{
  "head_dim": 64,
  "norm_place": "pre",
  "positions": "rope",
  "qk_norm": false,
  "bias": "none",
  "tie_embeddings": false,
  "optimizer": "ademamix",
  "weight_decay": 0.4,
  "lr_head": 0.0069,
  "decay_shape": "linear",
  "batch_tokens": 131072,
  "steps": 10834,
  "dataset": "wikipedia_en"
}
MLP neurons of a small language model. Each row is named by its layer, matrix (up: input weights) and neuron, and shows model dimensions 32-127. Each number is 128 + 24 x the weight over its row's rms, rounded and kept within 0 to 255. Numbers have three digits each.
After each neuron's rows, "fires on" lists the tokens most often at its 100 highest values on Wikipedia text that the model never trained on.

L7.up863:171139174124108141141141116125139159122133112180119141134156135136087125128134160098117162129127123132118118167103133129074143095105139177149121129098090149096142090101132146090150119142153109118107123115091135106115157122162107114099103111109121118095130120190173145108085134119146095127
fires on: "1", "9", ",", " in", "."

L7.up2652:143128122201120129092160115132162137130093120140134129083122107116121097089099100185171102129176126117143176199120118125113109131138119137167120132151115165095134082148152125121125134111133120141120148128126160127146118103158107149104111152114110132140133136125152193132080118125105139105
fires on: "-", " |", ".", ",", " and", "),"

L7.up612:125105108133092119096115098121095081114108118157170143149144103114102140136130120159131141134148115090147099124148105122148146149159159110144138138152107121113111199107095134138143147109099110149101111125136155155118123099111140142104123080112079122101166119097108115122139148172106149136
fires on: "-", ",", " and", " or", " to"

L7.up1188:177138082137121086121157112145092112131087118110126142160127096181108140123155115143130077135142162111164086128165087152126162129136111157179131112095145136162133093168161130110142119121137098085169120108124121121116184133132147128103110149146074103148153112084126145111125094108131147149
fires on: ",", " was"

L7.up363:124137145107104137119140114118120109122120146165150162114144082129130159162098127121132153135152098128131148174124138118143061130128122118125137140104150151177111105118141160148139109155111117114111120119185083163089067145141171088126130150140088185106173136180126145138127123121118168106
fires on: ".", ",", " |", " as", ":", " "

L7.up41:130129134146154144101122087092196146090120122154116112119142107069096143154102176152142125100107135145113119150110112073169175103132136145145153133149107153108114153138129107092108111140130110081094141157109122123176120113085082074166137132123107078146176116136105127145123187105135127116
fires on: " the", " for", " at", " F", " in"

L7.up258:111148089125104095114101086110103109167126144108152123132106159149151115094125180173170147117108142137118119143107139138138060115136158154148146122102150120091137150160095159105109147110144085127131161153131124082151115091154156108119147156130146095132173131056159161108122145150124136104
fires on: "|", " his", " |"

L7.up1050:148124111113163103113137125096131125128123140121143126138128122155125105098126132122133142149157119103160132135141140110148115099137131136129114133124106121147143130161120139131116125112116104133124166114125090145106153086161133122105156107100103140139144109105107138119115072081140150085
fires on: " was", " to", " and", "ote", " with", " by"

L7.up590:121136085125149120077109113098131126162135150135153149112159129131118065073118122133152130122128101145135141112128106118141116083117153153139136112127156156126140148131109131178076142072126108129152145126088120096104117136139097168137095123138090100129167125109128134113103099159100130113
fires on: " |", "|", "-"

L7.up2262:111141095107161136105082104112092150168088129165141152116093117113146141159084098119168140153079156121115118127141095148137146068141122117119115146123130145099111121142144127094146166133068128130117149166157129126129102142119157131145082227161149104096126107152143118130090137150134176146
fires on: " a", " A", " is", "\n\n", " F"

L7.up536:135156122112112109111158127093121136107123156126111114165146171105140137075116129103123140112120152110162125138136121138111146152126122127140129180187119136075140152115135106155135106146149146115143118122163160079176130108120075148095112147135112158134128136118138133105150134084083146111
fires on: "\n", " |", " (", " is", " un"

L7.up142:118119164129145138101101124128154151120125134139107151104141162131138100148101126093122126154132140133130144159119140070078100110177107131164126090141116143124080122133113117119114137156131092163110116113132103116139073140163100150162134155101148138126169109139100134156158118126140160091
fires on: " ", ","

L7.up2545:108140153128118102123132119111134162125149148118123168153121096120128152142147123122154149173111139101137093154114117168114075140159117108127140120086138108126137137119132153158116154169120108149076128159123114131146141101107078058095160159118131141127139157170081177085120180134099153109
fires on: "'s", " its", "urus"

L7.up301:128103125125127147092127129121126107109099160157147150143136144121150133080093117141126060128126106166163132160153125162145135081172187142098151144111109129136159123180099126160151133107131122103105159135155144123162123133136127138123164112130077143164155134134144121133097183117130135104
fires on: "-", " and", ",", " |", " the"

L7.up274:141131153164140074110100131103156101121130150133119153093146134115198085137144112116159083124182135111090145150125117158095119126142172111133134131145079140137130125149122106100128199107155095120155100154142154111159143123138079132135131134126125068152135122130121151130077164110148135162
fires on: ",", ".", " in", "0", " is"

L7.up1805:124163136120080129092132113117114145085117101140117147115145102133148126091165126104123101111185132105138132103164101169142121142174157097129169093176136182128129123135134141105164118129162118158124158150120153041160152152148116191115119172114144111117114149103149132142114115130122141140
fires on: " the", ",", "2", ".", "4"

L7.up1221:082149156092107145151144112118112156107093155130159148156121122147174113125111108129107152120142130154177114103088107140168123121136125097137174126091156127118103100169162121106150094129093104129097163119111123134165158168106104086137150163139138151108153112109098124134117124126156156125
fires on: " ", " the", "'s", " The", " a"

L7.up2447:145111141161103112127120135090137128152138123181167142113104072147139086118099123114149114090179134150093157119115113071102157121134147118121199107076131149065090143145138162092136154157118119104132152129134151099105079088089073113135144194122132081126130079120129140172148143120155180123
fires on: " in", " of", " the", " during", "In"

L7.up1736:109126135107133102138108121117120110122139119149169163114139139099115150170123168112132115111145109117103146125105117099135108164162101109097173118160116082098125109133135154133132168129115136132131122129149134161149063086146121113100113163115151107133162153150128151115158160105117143125
fires on: "\n", ",", " ", "'s", " was"

L7.up2802:119157131154113116126106116135140143123115133111119145114143090099123091164114114120144105086138102134156171143100108112149132092168134137165163112137146126107125081137125172143134158133141154134094150155103108121167138164167112140103112123133118111084196150082129155153135163128126137090
fires on: " of", " in", " near", " the", " at", ","

L7.up2783:099133124148137142140115113107150118109073108124122116133103108112156086146129141138150107139122122160141172115126110122081146135136093108165085160122165116110133101115135112155131168119137126145068189161122134080132095192139143117135113164120123111152125095124112175138119123089061150119
fires on: " a", " to", " A", " tools", ".", " in"

L7.up1912:135117149144146129076152118060133102122124136120138161100141135131138131090116164137148079133099116158117150126138115117162094047121154105124115122124136126095111163148152144108126138150081113149181166112129105143121139127111132152128091116114076127139128150118120153141110129102118093134
fires on: " |", "-", "|", " "

L7.up65:155114159128126150152135159118150164206146116105116159107121111092108091127136132101148150119172151149117126127123125116109114139160102117101157141169131155102144099102132130141089134152115158134121149174138119142113159119153086114151160131134134146144133129119125196152104127130086154156
fires on: ".", "-", " ", "ky", "–", " con"

L7.up2120:132160161138148099108147128116162115158110134135136133152130133072111130135092138120112143151063094139135165148124079117110097171173105162197154138166129110097146111147153130122133167091129122139105123170134144131151147103109163118091139158133145134127117127154095179149109108134114155125
fires on: " of", "\n", ".", " to", " and"

L7.up1606:108135133101119128101115143157136119155151164121143155148100113143150130159126140113162148117092127134121120089166166110123161125100069149176157147150147131132154119132093146132099130096146125122115119143093075106129116115193147139157151187101118173111155120142137147144111120089105157118
fires on: " ", " a", "1", " K", " S"

L7.up450:140132127139120142103156110128124131078121139134124148118132101147159133161139106087119111141118123162153118135143147116183104114172118060136111116148119106094127144125164151099105137120121101100127130163133139109123144094079145126154132143128090131087128137101108153153114166118101114149
fires on: " |", "=", ",", " Somalia", "-"

L7.up795:102114127158156075121089150139155105139089114113166170171165128122117118147102145128148122116141172133121120144105112141106094173161098147121149106100157114091144140192117128126100145101106121138084117155139145142103139093119078104081122109078124093130120132161086154136107141153137123132
fires on: ",", " and", " |", " –", " in", "urus"

L7.up912:134122161128140094110127102163166132130115120124086153091163114072077092122129139127156130180137133144152107129178159093078122130140102118116112092165139125116089116135128140141112129146155129133146155183109124136135166081153126124144141101056110148159188128137146125130138180147124128131
fires on: ",", " ", " its", ":", "."

L7.up2222:118117148113113109094126076149124119147113135119157171126176121113151101124148186103150116161175129104130116062106118150140093097177131159183180111102134117117091134145097171142113170137141109140113127131147167149136119105130104117112132130138126126115156122097122136153151138150129154126
fires on: " |", " the", "-", ",", "|"

L7.up2371:101139172135164133100170110101098128101133140130103141128132109125088115111101170089133146143085120179099110108166118105105157133141160136141114158155137105083129106134127141132111163169125101137137163102139125156080151109159110152123101100155111141089172119132135169124106126096109088141
fires on: " ", " in", " to", " |", ":", "\n"

L7.up2394:138155158102115161125065123107140135100130129134151134128108141151156169099086127100120146077153140125157146141117156144174085080118147145134204165130125123135137149189116148117162152130124139108122118148130132128150130132080107153128140081114104117106107126147113114119104134163075110100
fires on: " the", " |\n", " |", "===", "==", " Big"

L7.up1810:079167118135100149141115123063132130151101097135121142142117088153139109134098134110135136116145149134121141110139136104105100101146091103177098137110094137116101164121137152115108157107130092086121139118126125124138085162143109130084153167120124136105162105126147106110127129136137120103
fires on: " a", " A", "a", "A"

L7.up1532:102102163124128138127133095099128100109136166139145131158136110135129075086147123103154084118142084153139139156144122127189125102167136113104154105138130155149155134131102135167115157147134149123141126161121123155172131139123123154117115118132105164138128123128131139152122175136117108128
fires on: " in", ",", " |", " and", " Street", " Base"

L7.up880:117108091150079143149131141140125160122128147104119126084130106140075114111131176122122116156133142139123188123121132126122144144136127146127128131146173163103136099147103084147114136110075088122119107112120139153108114131093149095131127179121132098144105167118141119147143136095156125099
fires on: "\n", " a", " |", " (", " New", " about"

L7.up2515:121113112111140081100069156112175129148126172161147144157105155148169118105105104125096096139148129118079150106117132165124095150134110103155125133181171093137144140126084107137133137132152135130136120132107144129132107114160120168147170137113092116124095140117164119143141121129131155124
fires on: " |", ",", "),"

L7.up1036:152113090146128133107131130123111128152133118140108189142122075145101162141101150108143116122141120110135124120114157133168136168134115146127111102150118150091119117153153122133106121123117126113140160130141103154114126155109136146091124129117092166089131144156105129138082179076084142115
fires on: " |", " and", " of", ",", "-"

L7.up383:117122096134155151129113117142148143091122105127132147131122143111133142111100110144162187126148106087146123123157141124110147134149099179132138133124101158088121093133111142091139167100125152091096156133076094082124127114130122183102173151157128132102129138140115156128107127158115122154
fires on: " is", " be", " are", "is", " was", " were"

L7.up1472:143105168113150136133130121121147127097144142142132142137106178158134139119159101106151083153138148149132148118158122137171088098115119100100106093160166131124137141127102122127118147186131100123162146112163109159100151144100125105140126136137063168130146118169113136158107171115089144144
fires on: " |", "|", ","

L7.up2651:120111079118142113131107135105144113129139146119115150097097145101105126099101198132102150132142090150153109124129097117100125146134083148095126154125102178079111152106112145117138127144100166111109148143141124102148133157147124097094147158129119147139123134206163150132114131093120092081
fires on: " |", " in", " other", " is", " was", ","

L7.up101:110111139152132111103093131152170126124088124108117147123143103131124147112123159147130148127125136130136142081121135133113146144108108120133125126127146179128130154091166139117126133146110107099139141147096123124139142091161116138151130101095105169101089109104147157150078119114104120135
fires on: " a", " ", "-", "1", " and"

L7.up517:128076121136117093162147160102134159134100155160125124142138149074121148108115108141100149162140106089152121126152135112145113105153082158129116099113122147136110091120161117150106129163133147130086120106113124099118131148183129146150118167154141148121139122153096144111113128114062167056
fires on: "0", " of", " is", " was"

L7.up1017:111108118111140100100143135140146145152134159123145117135136106140082101153110121122137084129126080116157084129123120141127130135119109172190100094122190136080155077202106088143117141132153146145117127162123133136120117099098115081122128162120139131120117122116096200128141123138145160116
fires on: " (", " the", " a", " ", "-", " being"

L7.up2471:094092125105109096129076168125145128124086138143125124109140119137131149107108111103101070107133137133122116112122107125142134156126110162125131115130104112153129124102123175156153122112156116124150161124123136132153112151109152126098142158155128154130102091134176137163116131115147144117
fires on: "1", ",", " |", " in", " North"

L7.up2796:101102095115118119091114084146151107138127144092115127130145145157163090067088112143109095171131096107169164087138115156134097151134108132125144146123134132084148159125105158169127112123136127113120093149122152146150126113138128107107104141144158150105137169135113120128176134110081157086
fires on: " ", " a", ".", " of", "7"

L7.up1408:153126134145168143139091162162109080137133133153150126112165127188149148108110136093109116101177096097145168143071095109165135151153127116138168149166108139120123138137139113140129123168136140116114196115129101129153105159119181170145157134094136155157150122129177182132096103146116139109
fires on: " and", ",", " |", " so", " very", " –"

L7.up526:125102184161148145113138138120116137104116130148106137104155113127131142131092161131104145131098141131121133142130108105119104121129122071081162118095170132113137132142145126115119158149118126143163167132099150087181142146139148159140094139095123129124174138085103131097093108083144123095
fires on: " |", ";", " the", " ", "\n"